MLP neurons of a small language model. Each row is named by its layer, matrix (gate and up: input weights; down: output weights) and neuron, and shows model dimensions 432-527. Each number is 128 + 32 x the weight over its row's rms, rounded and kept within 0 to 255. Numbers have three digits each. A neuron's up and down rows have the sign that makes its largest values positive.
Before each neuron's rows, "fires on" lists the tokens most often at its 100 highest values on Wikipedia text that the model never trained on.

fires on: "-", " (", ".", "/"
L2.gate1449:138128148105110158154121133098115115103106091154104115162112159156126145077115176161047103095180109105029106191107114136115189134101154104135097106124128137102178113193107134101177134150149160160116116133168070152112100124135088148170180111163235061122102137211155183116049062114127138138
L2.up1449:147126149088108165194083082168145080108156100134133137132150087138136102143139106170097138104104129118080101151134114165132178124130165097136142112102079147099110140173079115144152154183123158119185107080128117145157105160113092162104136175140131150151153141147154126122128102071128124131
L2.down1449:141167165125148159108148130070138134137116145167157108093143151129120104132146151141060100113159143130143140125101119054205108127152079114176093098087168172103104083171185115066083118138137121166068112140161122110105120087157056114146142089125212079099151118060166157131101162146166125171

fires on: " On", "On", " General"
L2.gate1159:111069159143129153149137117148143163083111097132070088111121237080140118166126099154091149138117125101107135102101155142111154104109126129134144103153148086114097165159155197158131110127123101117192130196133115116111102202113179085091194129140129064167156136108146094136135129101153184140
L2.up1159:093157090066112123148134127100164176170167033120107154062061184091204172071162122091108085142135115091131145161107125146125153107067112076141121130105107116086124113161116118052111126078107213106099170110114188182126071130105144119055147102157115064136128116089157131110094140111180182145
L2.down1159:159108119150128150110141119111099074123132173137079114124163131093203100161092201128130158121078181093104171112152073150146057167106189093070101163138130119149099127121158140150100171151115099122137135151127187125108167098178141121121123097087107141146210080155089071142125172159173138104

fires on: " of", " other", " States", " most"
L2.gate846:132189156155137093141085144115134138184117157088145156178126100116098088094149139148070111214099119183187131136139108138180180118110096123080128114140160123090098194122083145079118129131115185085085159199147113152087126175148089111155134102138161120173120159114167121139129179140129112162
L2.up846:136156110128074095117096182156099102148146157102124169179157100127126068096165147168103135196124093121179166132133120161187112127093133130085158117126149127117078198100107141132161146110140177105087158155105125156130128182208096140112124102130124164147129153120164118146098148133131128150
L2.down846:088112126127144161135133136148150097106172129173137081057172139096137143074143107132163129025119138119086140082107110142044120109143126104167120135122095126171147112138166153138125106137161104162211110079106144114139165047086206094087144128126097131120143130126061175109180092102153115175

fires on: "S", "00", "P", "H", ";"
L2.gate943:151130136102101083064150090164137106089068162123106078153132147134131186088100113081142138139124170143155111121161151145150158135119157072155161100122143079113111139101111166061102098120202117107084094160195167147113107097135146098127114106135161163134185191159148095140097127133098139147
L2.up943:139119171134131152108140101123150148113133112132102095124148141137080117104122085167157144160092082137093161133143116111135143118150134166155141151138159082145147065098075183086117106115140128083097109110152110126139097155154097083114149179153092115153128120131160120135177147094149219154
L2.down943:047141058140139165171102167104168144167189144100150117186117133082205155144119168178085097143147144142154111180083132115125121144150091138140144117166174183145108153207133095150135134080106152110136140144074107150118126076144134160105124113148105090098106141119151207152122128131142096092

fires on: "-", " (", " |", " zone", "/"
L2.gate1358:151091139134060118144135129108034153146111163116143164124139114152106082154112115212105142114088133153124094130079142128104108130151139129115141062134146141149162137119161111146155122070158139175121151139114080154127134076147189151148085198117135135110098187097171072134113108157126169169
L2.up1358:143073152128183165166180084132093119153117187130157103085080143191149092143136111134127135143188052164144134102157144128148108132072138086140158111095163179141156173128161142119115067124080057162131103131115119157098189123088058150181117127129122139121122130158121201143096100110105148127
L2.down1358:104105076129158121111110139132145150103130101128115129160153154114112115146140106173130126148075130132109123143060081137137116078147062180081110166103088074131116074105092114139135160117155173126116170136149117118098076086144168098121106102123117133146077133097165077096126108132130096167

fires on: "-"
L2.gate1319:167106176144147139129134132127181113163161109107101111153078119090122131170089212144070167169156120137140096102066104162079140127138152156107144147116171148129138158130096143069136132150136111133108166178117141143149093109130172098118114094171188131093110176077155108083138110119151122102
L2.up1319:150106137132180117104178070086133130090119126173117137088076091102142091156148191124128145184103118104140084085125123125160163109096110112130177097166168136137140145137126127133191153143150095130148145112138104187077134123104159121152133088131155199080084098115152128123103124166140172091
L2.down1319:081181121103080149167115201142102110156135165136123137161166124171145155093094095158146069142163107128126189166121097089095106160158166129156105141137076126080129106126146155149067117123064187112138142116097152112123123144130102194094095179104101110230142142142096150152128104085077108160

fires on: "\n", " \""
L2.gate714:122057145155115095138111096096120108130070196105132152124139096153173126151146088105140107129135131149121145077116083118157077110133163088134083137118125145206212134134126162143133115122145158136094105185136111141145102081134134112158112124139075102170071143126107148127109035112172113122
L2.up714:071111174143124080122058082119128108135085114123144132083117108185140094115150102057129126116171115164119167132112113155166072080207177078118096115105114132170159123124125133073184085136152174186066150195135140164062104072164131127158128137125069147136128111133109154128090062102101119117
L2.down714:081134083152125121132081091117131085154111066093124067137184123089159142117096160093112152088140105174116153134099145129133138094110157091122097154114155078133190108082160137111130134116110060137121112156121119173143110075164151153154222108150138174164129135132101103078093119068157135128

fires on: " |", "|"
L2.gate528:142163139133142173136077158130148100181139110185118223149108155119099146165111149147093122116140126113162168108107136108146137183115075163151105104120137092080078104201113113188156116176139138173114207146150127177133163114104050131174133132072081114093154114112077162109154096112167148096
L2.up528:196136100028102152130064116134063124124152161180103122184086115148132075133140119162071092160131092147168145130094115071153150168120144157206162115115123119066114078159132148087101166154077102093203133215133090164110155140128106124121108120138103136178120167143161144162096060147130152169
L2.down528:115161157174150182153209149080168156121123146100134170134166149133174196160134125058166153115123144073125147139163172114093116063092093102089110152136143134148115120131132142162187135110162123138097158077186132106112115098103121139188145132119120142101154108099123169112209202112103190123

fires on: "-", ":", "\n", " film"
L2.gate241:120093098098146107147112109134144109104078207128164087142155133123101129164129076098086170099157110160186094148097157111151106154105120164107108092138114120104119127150126138111105077155125133129100131175145141098140172147110156125187105141113141116044095138134143090139123098092202131139
L2.up241:114086121093130097106135134130145131049099193139160060129135141103131130156120117136087106120151138138135106133166103103168108144134129153108165160102073137129118108101163139098139092140141150150082143140155164112175141136129180137193125092119123129086096135154133036123085110098158160161
L2.down241:110184136100164138185133166076121147116166111144122149155150129137142119122087158146175086127156152106115166102135073179144152127194119106149148165093129107145123159090117147105146167131123130134093131127116138179091074107181128105099133047172089135249161098160120144112102114112081125089

fires on: " The", " This", " There", " In", " For"
L2.gate763:131178130091100099106097131104154098088059190103089076153123136131126208091134144092180122132085073122134166094127154085105142109068141157104148164134152111123093116187120177080125157153113116079128111094107100160113184136168088122194118147130173146134138146150163118139099114139148021145
L2.up763:188107114154074135114138133138127088105152125172128208140121151099173091109132093109094129135131086121101098106071143161128104090161085166124169150149165118205182109166180153096151153115116120129104160139099220130110149164152125175090088121108137120141133130133134143161170147113120137157
L2.down763:122178089095143142138149152081144107132112142102121059106158062180120168106119108128198128173135151075191115139165124127079120151106138121112132101162161116107092151133129109124126147142152135103118143117144049112070115114128134127174113126135129144129136167112111149139178094152123149107

fires on: " have", " having", " had", " has", " get"
L2.gate1601:115090127167102155118149126128155117131135161106140146141107084126151106161105113181105151132131135094168114105120061162151117184119117102117181062178126122146067178086180109105106159161118122074158088079120109093121054126139104144076122117147128177124158164125125116147183085168107158057
L2.up1601:133119113147080142137166070162088147129132106119168164023128129100128124116090111109126142122147154123108159142112125100171173140132205156144145138135107191144127166091120175086137158135135124137144083082173145129143114109120099097089141118139168119125127138087075117116114138109127079125
L2.down1601:173046179166157150153101218116175116109150161156068069136098141089155161191161114167119132104112108164178091101089103143136164144126145079092145114119114072137139166148148148154161117118163101128063137127096150059122111137122094109096090109108117157166121134119132113134168162196120129180

fires on: " and", " not", " or", " nor"
L2.gate275:090150135166153141056121086060140090138171084157145135132159148076143159173131162100133059135101129127134155115153133090108147130153075099099142141129154122121106164128151041165169120107236117130106121114118165108104115157074135156105129138151157122131172153151124090123124044065169075164
L2.up275:135172062122116136082099076090079095101193125141134161163134136124167156162122161108132085147098130139155112148112168141130128102137130154147132107141149137112182128149212073181177117125221148145126096050127135155101119159113139153091136103119162145125163188181137092120121102112151167155
L2.down275:160086137087188130143113114208132138117129081155113140153135116119094150104153073147145186122119120162136104099124116063186082112156107090115131140091157138128089091147080107146145138162027146120074170177151087107125152110177112080146160117134071075107108125128130148136144135128064114138

fires on: "-"
L2.gate664:066087095094145143112105125177130099152113077222152132136093162088111159155100125135117096161073169113112105124160132143114182130087134092128120160180124137081140089136173132168133138106124109131096171092067193112163139153180147118126165136107141092098122139137158109144114159130103142165
L2.up664:099073072108122125091122141216155074136169142194101121141093203129098150132128104160097115131070083130104127165105109100145175122096155123142129134123148151071075072092148162143063149111131096146152164141100151119163160104152102101158182159081158127069103159110081087185140186080092109158
L2.down664:204192124107131117169148125089171142130134146042120099108133102129185122129182147096118116088199092117140128164109134116102122102170117185096131117084119084162132125137118107090136123128135103162134129117136096127094110104068128144073121132190176120193153098135138099120098099139141123104

fires on: "th", "st", "-", "L", "\n"
L2.gate619:119107138142137147081134141141128158115118147174140093096159156152226153158127139138067118085118152045122152139083135094109144123120104146130151113175135130156065135098113115132130072156149132088085138149132158076142134140146123092144049086104071123089121216109120123146154126140173110100
L2.up619:102119120121120184072105155113122116129161167182172113104160156145184133175104128122091109077122139080124143099081148082120150126124160091130120114167133147148115128097106136107133103106139122138113118192115203099169165135160120086190093118088044092086169223142162130096094087126242084083
L2.down619:103120073119139084139111141132205135137183075113159105152093106078100109075129082138157090173160079147109101141114120147117153110144159089122161154066115142077141141144161125060100150115119080082083153117124092115124134111119178146104192131105121133141094125097183153087081053072092135149

fires on: "-", " Preceded", " "
L2.gate1245:083159179095132111162129107192170152129162144190143187174096122121128069126172161109135126130176162124091099190135135111103128101150132078110080218112119126087154156132096130108146167139148104084165139051166099104144152135080137116109183136112129125147107080160159112072068144085132142132
L2.up1245:086138179123110096145152109164189136133153121180142177165111138101106087147142141115160126140151161129078057156154129110117137104144133076087072194134113116093137123136061122122145183103136091077156116092162099090144176142089106123094194121139104114145142069132152113080077146108137123136
L2.down1245:119110159098080140126119144064138088141107150090128056108109111151155196157116130158130158143092072156130101099094159123138140145102120165080118124114197107184151145133074108093099124126131127136110127196113101144151119147109159150091130135146132086109196123116146188091154144131067133138

fires on: "|", " |"
L2.gate1325:162087122164068112096134174149171109107134161122106178079112158132138074140140151143079117132170110106151105113129186126133168130147141090161170135065108149078146157185181129122082139108196123113107193153075103176150110174134134135171017174087067126111117098148169151124123090077108179087
L2.up1325:127089063079210134139135113149169141121151150106063129151086059151127084134072177100080138112137102093111122115183163179155147121125103211152096083079137159139097118111176159104135173167155134092163162158120146189169129122099161068072094131139087188085168139137208113160085117165094141124
L2.down1325:121150164170136149157116131105101083191067094159164126124138134108126154103172090159131128142092179106119157107100130059138078151156155093089129184128146100145133145121086084203158100103074094183121081113124107095137135084130118114145171146133162109168086105127071145105139114114144121146

fires on: " as", " RT", " offic"
L2.gate1398:121082132149084096114134178098120103126108108145151122141114128102127123127131109137109105166130133149066125143153177146116090172183213194129156142117136146122094106148164145113184112157118098114089120160139061137188141083126132125170141113108178084112123190164096104092104098087095179110
L2.up1398:134175124118109156150105136117157089135101115106082160132111111061122121125148135134122094164132113153090058155116203126097088127202148152116092138075140183172181090142123117080168138100097204168152202167188114134139141080088103141134152115093183152093114154093086126101176091126081092074
L2.down1398:133092069148174136098136149146116185116184076136134164100095133158155126127128068170188187042134122135184167176142094180144199116127130076048108136187176114098137164172123119134125186101152136116177123125105130148065147171168159127098129173123106119158138054109098116133148189162105138154

fires on: ".", ").", " Top", " bottom"
L2.gate919:169144161108150149151080118129144108100081236112106059144194150168139115175145128112139105122140106146146103199147148161153099103174105160078078091105116157108154058096116087112108151176217160136089099141128116051195144181059161103195130145106099143165102079112085120125156115167106086143
L2.up919:121124139069149113096104099084092179099122149145106134146169140127143188156122145150126088119130182083115107101085151183147112112129161091117120153135127150104188136165093109104178176118115131123135080125062101120160124126132174063073152067116109136161106140136145144165149110082098062096
L2.down919:115134136166130133091150138107159076137129111112189099111190119146076071151107078191099156095149153137133095128153113148159088129106143187119112135145187142112043122121179125122091116090134151107146101128098139137088128157096120148207090170093128112122157101175113114095134183154160138144

fires on: " St", " No", " Mr"
L2.gate1533:108118116095076204174107153075119104119125108081160127133175131122166073114098179136193107128132057113123085081096174161156121094115169118104089137073067104057134124094097094147125135110144109121127055117171156093111137114119123124083067098152147133139094107131086134123106088073104147119
L2.up1533:104112155111116181171095137123149103131187088115167141129187147120127076084117197151161123093150051117118074092143101180110142160089161123087139154120074124095143089070076081173132158140098105090173070141176159120139140118134112162080084102200123138153129124128144125120110078058118119104
L2.down1533:082133113171172087105136172165127128110125172152101137146109092125058184132140065155056173139120183142128184121105134097106198134142109126120135127162143146171125153183132128141084108150114095149144145122098119188150099122173101140148174184198079100085185115106184114102133154142099110101

fires on: " was", " were", " is", " are", " sub", " non"
L2.gate1591:147078068077083098133149113110134166071115096134081148104107118062149114128141204091113146095105136060113110149149074147115122110148105151155102084124148102079129141178123112125108078124171162143121183174172178177108116144162188116044131135115126135147134120186136122113124126151157140123
L2.up1591:113092113091069108122128114134101135096114081129086111131105093069157115123129190104106123082120152049075130135154101163140145118162070089135085074112146105109135155150134135180121098157149169107104159172180174198102112110213157122030135111099104134167112093166164132130139113134154180115
L2.down1591:103122153135155176073121101159138149157150151147117141145062133090146127139100111164132109121143152177123133104107163138165080102147128116138081103145136098153142106071144166133154128169070108097126110150091096127112175159173105095124104137129124105155097148117111195157139088137109192144

fires on: " St", " Rear", "St", " Maritime", " RS", "|"
L2.gate967:129178170096112157157155092094163115097194096115105127121128124149147142114102170147104089125094102118132083094108122161127120087154175144121150139106113129087110099117137120155067169148137124121192178189133195116142096138173136118115172132134137127169085091175106151072081076159161134158
L2.up967:132163199130153129141072056149162106038180069116101115143127089165188117120094167202130111134104180091176085124130146179153104131103147130147165131072103123123085085092112109125090135138157120208231139145137149112160155141162122097079106143070106124181087145176155100117082084144154101160
L2.down967:136118109137095170148143147121116169140100152118179126126137159072042193128111122100120117114118072165075140105138111084148186138093149092112127148148154133135126159096141120143152169132099130118082148078127110163185082095116109159148151123132108129114101129111127167095143153119084169137

fires on: " 0", "en", "ip", " 1", " Rating"
L2.gate1331:114171142084126169150103140136078108176092132145139148119150147211086115103167139133095168171114163151107129110091151174111147138113154091087089106160150166157058103171163096099139157097108106100112083146117196118145173129103165104126096095104158132107095080069127046174207128147153129172
L2.up1331:096135158135170128080106137168090140182134090090166162131153160117170166045168174166126166128091172145128056103144172167115101113126107069158072106119069113149139082161102088086145181133132122162157118155114116121186142148141177065138080123070122097192103150139133086115181087135160177185
L2.down1331:186115141145094084216181113094136129081142148151094139156092113123120090160091103085127080116137102137110158159085090076135140102088147165124156124107142119108157152106139168176135092123105104111106201093127111109085053133148095229128140130201128152066152165135111208150076146103095098073

fires on: " had", " be", " were", " consisted", " was"
L2.gate495:075074119155102101114115169123179075079123155153119115073150108131167135177125105129135102139116115091132132110102104195165142128107112110072153111065196114165083114067192195170105126113087165067148109148103124164096098072155126163043135125163165183148119137114100069132176101111156096130
L2.up495:097051136157099088154135187151153105103141189130117123079148141135190123093134162144163102163114118100150120117123117153135130076099130171108165125102157117205071113149173157122118216180101198040187113131092173156066146070140115126070124137198156095171114136090097092154110131148104113145
L2.down495:133103185147109142178156126160133151130126171074105090100133154136123109085174183150144096152146161131151144167134157074116136060161188142167146117110132098185135102141085116122136167192081118133120110119098161137100156114131039039169115110183127110125087155102140122138112083164073082154

fires on: "-", "."
L2.gate1372:158143121139114173165138118118101093152065122064072093166125116174089088162178162161184052100164062101095091094147118140176158112180161127113058143126092114151097079154144103059143207167141129097108170112130166172112109104070169137099136078119064140147135085167119142105084057124142128153
L2.up1372:078083121147079118063145145120112101103079115113123135177093180126049140098164098154145040125092090135167127152093121143129106133132146108081146147046138162108148086128156122093151148196137157118113146096116150156180173143084122089125147103091095104131126073156137087104139106106129119079
L2.down1372:123136103073164136048123139120133147137147220139122112145127130041198135164089174164169165140171137131107120168126149142100138126098100134106156107131120144180113173120095159219133120122149149141130127099109098114130090136137117186085043120129104122105111106100162110145095187124134156112

fires on: " she", " She", " he", " they", "He"
L2.gate352:129131097101185118126118133131137177119136123174074105131109129102106114137109068195112146104155096104117092111168100138172160110094075105160118126141134133085120112107079129149139159079124088109106137107105111140138143151127106118152094140124097122120102125124111133132067102101133109183
L2.up352:112098145114156124161114133078164173152153119119094103046103100108128125151070084131072149087173127123098137114131111198109138107145091146131170130091132127128143045068184123121116108089066108068120164139089159179146089133113143129167117157100135099081076090112102117145133114094125080147
L2.down352:130126115131121148102133125154125114124156093150214137159220180137105131111102208118158152139137133151094140152138108109150098118148155214103115135175155155159130132126156119083150083166156175165105142187137166160145147103101135127124107151122151137050167179177192137103183109128107190129

fires on: " 0", " 1", "]"
L2.gate1538:110207111104175091126172087155122070144108144126155104105052081129148122086092169092119105126121114132168088096192133104094070161127134097162108127178143147135142104094130125101169138149100111130088112108119199126120118132071167087113112119143126144100176064186114065112106089115121137060
L2.up1538:121076140150196116041175144162103141115138107138134110154111116150143092083199093163148130138092168124097130127098078168151067109161090149164120057130088143091168140144151128139157096116140181148106135142101141112124204178077121133074095114131130105163152166068060147142140088105128096123
L2.down1538:123227124109055129197118114132104153183131118102110091109115121143120119139100172124135168118115106150146177156158163090083132120119144146099122165136126102169075081157107140131126124116115080118170177119167130166138045106160132074147166166103106134119113088147205081147157137175137164136

fires on: " was", " were", " studied", " had"
L2.gate723:125072090125156090119108134156180171159096175151111116133121111038124091143114118099117122106135106103125137174023138138140164112089155144113121149112112118156087139104119128117142097176146154121123112171118186186137124056168129176074160066171078167165174167095190134173074129149127132096
L2.up723:102100107110130111161119108098136177123169133082114140138148144135110127176116111123100141153142128136102137138091182168173202102130185164105079168119144132179080171142200065166106108114159100073133147146123139211173118117187156130093109071180046108123172131097168100150161156110114111102
L2.down723:131145148126076150119158122105104066108112145097158122108143134190141067080134109111095165110169120118198093104152155120078156126142115140123176115161088177102129102091082148130133139119097151166075099101129154084040145162056093137134123181123127143131090122128042138092189127090140100150

fires on: " been", " initial", " different"
L2.gate145:126166118100150152142145137117116160128123177125121088138129108114147114121125144184117078166114152125151134118164141121133185126175087144110148148169174174156111160175151089146209173135043154116111165098115162162129126134096122134088066152075181097154184093126115103148121135168141132133
L2.up145:150172116121135203095128088123121179140128150093133137087101111091052138108175143166132107174114143104155139118126109137172167075156053163151159106128155178168105153161106135196154175157061136204110151134155086103153134131141139128142067104118104105127152101119119156138126166137113184120
L2.down145:102085097128072144148173082130138050129141087183130168139132126138133100161121159111134134105130139176096137103150116132158069146076192128125110120168095111072133138130140131126085111147139140076164146109174144141085075107093148108088161155116161137106095170156148118083132133077110112201

fires on: " as", ":", ".", "S", "=", "DST"
L2.gate1022:144132125164072075027113188148118159077134128121121087134158151115049148120122207119109188109090109129052103163143144142180073090146122145106172171134110098110130113115101109139147081155131151176081118178160101124149188152130118075219125153095103124081147085079132143154122109161185165083
L2.up1022:135121116133078127096077170114096117137167128118167063161118144134146117163131122134129128113075118082098064174174178137156115124182119169125161173134104135151115123123098147163157102125128098186091120189092111128133175153092089118156164128108102117091154091134064128146114105109139216125
L2.down1022:154144124108101128157173077082157134129118120138151218121113122137159106090186049197154100106119118150189197095137075129138151115087119160120099116114149126104124163147145114113087194090100103078177183117140123114193026130136222099069116104144159124130123105078105177153171130104113131127

fires on: " August", " January", " July", " December", " November", " April"
L2.gate546:163122071142130092191120112086158116160126197143105088170155125143139131125119117112080147098147135108142095098096136115126104179094175136070139141169094088074121114133093201103150133163109136128087138084126087116150173206103125119147149167064145060160122117109089171114121086079135124146
L2.up546:215131119146136121098114155128175100122058171108117156128096146144139114128074104153107087094159096097144130097162160149115085122180155151125103091085159102088086094089052142155123104094096168106139141132125139191105081140155073124104154093127129109122118129163150118163147102127113102102
L2.down546:110099166126182138178120093128086155125177073138168091104133107131077130117155177105143141172092155158105117132075125154137154166080097140136184141156076146164153120184175154120127168138122116125127074131151139100154174119134189086118101169126109136142127127109092140092111156173121151145

fires on: " be", " had", " would", " have", " he"
L2.gate1194:116143141178145123075093103112121166128110151117094123123114099159140118172158054120140117101131101145134201102115097161083054164067108102147133105143133141114036140092118157133059084151147172013098147091141108150093135214113137114131108164120079167136129159114139144143158162139115082171
L2.up1194:081166160095126099159176081153129137134138098137139154134118091114118151167089104154090101162162120156123104116100075149177230109126121168129080091101074110136126135138069167097160128130165161134144137147087135132129187138126178182131118143105150149151097161050119113119158120110141129083
L2.down1194:148166091152091180054060143120137109134177122065095137175148131178109138101157119138096135107099111104123169134099119102087075145084137108159178170171114156139120109091060103157114121169092135102135149071110091148117092132141143085147117112118083127111214082188140136144123168159143103130

fires on: " and", " but", "|---|---|---|---|---|---|"
L2.gate1119:147128066104117121064127097109128086186147136126154186157191119107130137153138120154100087103103129098111136131144031099163053114137066179183103146157112107166127161153104139135118110104120147222093104174167188147127107147184122130090137171180115114093154158066091095129114110077172188100
L2.up1119:162164077142094135055148129117116082107152163161145171149173125189114134194143092126134046097115119150123098117130106077098125125095070112148118145130166106140160085101065107176102103172133113123143158167152057122156121129116131105114141091155144150133036112156102087140119180081158079168
L2.down1119:164121224129151147166124139131149152095123083143143131118087147085115153090109156116135167169114106144103172173124172177170118150127166158133145107100107136091085151139138140093170158091159145113112103128100164178074182126151125187146122155107123103094168085115152197101122071100093127091

fires on: " of", "P", "R", "=", "M", "S"
L2.gate716:087101104146083157084159116115129140059151149087121134092058143150158157048102098125110151146122170117093131074080151152103163113171123137137178127142150070115123110040140115081119130143123121110164166203139038140177102153150089119134096151096166152152125110154150072109153107153162185114
L2.up716:075148110159145147113188106107110115111188138116142040126077152156149077152135111197114164125133119122124107088116116070175121086152071149121192156193121119099159092150141218128132126122130110149158092089130140228189091119103104107146152107161110176167174114147160147068105133156157148108
L2.down716:089114115196150140091116136113131128116192122115123072170150115128096125123152111120107152175133130113130157091176159152175108080222080096146171146173092122136106174154150118143111127164103141145219115086136138175150112061121151104141129175166121154163161124110113155084108130109119122116

fires on: " as", " be", " him", " been", " it", " designated"
L2.gate1395:118122148103121132138142094050092145107115201111179158123184055149140112087145110104113097145178131150166109130120166135108141082195125103093069090119122053152108209180081128158102132187112140134130072126082154094117097126104146145168081147088166121132155127122106128130087076165129138121
L2.up1395:140109208125088104139157168050115175118138129093148174116170079156131128079178105128097109139168143207140134172091177124143126077152078088136069097080158110137152164114135161170123131119091104137133092169110134072067087134126170173117088122147128086131181071132096126159108100129172161110
L2.down1395:099152141114135120125115089185168089146099064121103145130080150117121128136115138114077127136136099060067144108094141149132094122151155159205136128116158147218084109127166164159081217125104141153141150103147075189131141160094173144140121184112106122159090139130129099107095111051130104116

fires on: " "
L2.gate1318:136119114057140096107169153109202125155114108117057120124070128185171123137159131100148152097156143116130119133126143149145133100130096148115077100134145122097069137099115068116132130075146110097149134086130070120140179069097152107130255099110189129110138158147136081141164149102104112104
L2.up1318:118162115107160122027087143180166121143079103126128087128086120078144154137102155141099121120133139119153093135156127124095128063173112160103077134124117119089129127130141112109158121132086136133080172126096069111204151150116144135087182134106162077103103150154123091081189097112165163127
L2.down1318:100148147143149095133107161160084103149132138152124054133135080108109125101100166178080156165119117100128165120168125086149118147140137149154144147152162144124090126116142126157136110165033184167074110151102091148165184102085125138123117138141101098106139095138155118116140058094227116075

fires on: "|", " |", " 1967"
L2.gate1621:120150092070099131123108123149169153124152117148112172093149161142146146112173141117129136129137065092128156119111155076090117176126136165095111147223136104136118085105089072088096123135181128102131123150126101128096147133098084103157117158106120158093100155058073134111133147116160133080
L2.up1621:142129096063147082152121126195184152158099154123174131137109145092161157111177129154063147223081112132162105103160127128151093109174052120137176102152121136115153087126148127128135180199185084148137139141113138159196150182133172115123114122127092110152181150071157139073127102148170126147
L2.down1621:127116158142096156116138112141071123054142090170106173078153109116107095118077103161141107065157155130100148095157167132089135170093191075118104176183160114111087166120131139127126073097050136092137131155167146062137105082132077136168125138125137124108068118185113125152164168140097141083

fires on: " and", ",", " but", " although", " though", " while"
L2.gate1455:083095147113149112098143089111122149151143118099184150107141100099255155198143106114173123127112127109093079172159067100171129172079142173163115194131147111113160128172102129124123181190224161210141121160191175056159126141127179154114174056188095161120166078132183145087156092108097105169
L2.up1455:099131128108139079105132130166117122080136142160115118124134142106093139187180076116113111127146126103076120178094125114146113142139189084148134139120165108116136172128118142115134111214085135196137113151071097111131139073156124150197064104100145167114092133183138134119163158167123149179
L2.down1455:127136125167143138165168101112184108192086125118129116121089126166191152105107164102140148118130120083165093128135118157162090105109036159138070160126065192155140132167124101116104136075172184119149147108139167086112135140142177128054147149149126110163255124116150133127073117086132071089

fires on: "-", "ona", " Louis", " than"
L2.gate329:138083121108175117115145109111084155066077137157099160120124174137043100100167122113138165120193062063119130140153127148109145104143163132175123222165101111134101112125078139171138177110128100045130119114074199129111152142143099168068110108156118156159110149133175105111072180111176136112
L2.up329:124085155092128159160130102070078153043147130102132124166082161203062072117177142151143110126122049071093078106103140119118191165149141145163103208138087156167109110174152138170180196172141124123102112118098145127087128128094181123140093196143100150159146102072186093123067073144149127072
L2.down329:142113153145135131094143159162171082182134113117118125093165066129198191141083116094123158113126160151165191113147123148120071114098100099114092050139170125080124100069105140077128053110129160154183097093197060158150104099127151132102153068143209130076136148175058119123166183152143096154

fires on: " in", " In"
L2.gate338:189089144094098119147154143149112132077174144093192108125129162134188105092112135112163153165115082171073134083128151156117125122130108164158132186117141084126119120077128199119143121125140111069138148051109204203113144150153116127102108095159135114154118129146160095141156123137114130153
L2.up338:173090145097095107147163147135155088076175135115171082139114150135207100066119122154164137189101099128100113096095141154122142137126121138146139176116184119112132151111166162126123139143130109099140136048128187180096135123142079122084122083141170131129125112143147110150129104117097125132
L2.down338:148192105134121156122152162125083154127138122107139129128131110099117114139131134174137078141154149064160148142083056077044176135191148136091155121182157175109089129195169096126126150052162164118116150131137157097171085162164083111124097160094078143124123128086132142161124137136180129127

fires on: ":", "-"
L2.gate517:111096152141104160142164127111085160150185087105147123070128116119160153137099130088097083095129122162137159128193131128144128124117147148127101123143116075111188124101241116120106153065126100131170153082140124101180110099113103123071133103095195116123151058177082133097106129077131131120
L2.up517:177114107105105122118163131115092121102082101113084125132129134102155119109160088157055167127086120140082089083118166133155184156136126132118124202133128191132118113148126157155117134147127057104105158135114117147201117090118168139107167074145141142065137068190119100148088149125129163153
L2.down517:095158127125119149118114086132085157135166134104184108079104123129123091150101119085115085099105133113187141107081120160106125134119070123158135106127094080135177165116154128080169129154146130134146098178134154136088130129124110120143124169107160092163124157097079164166180123094148146154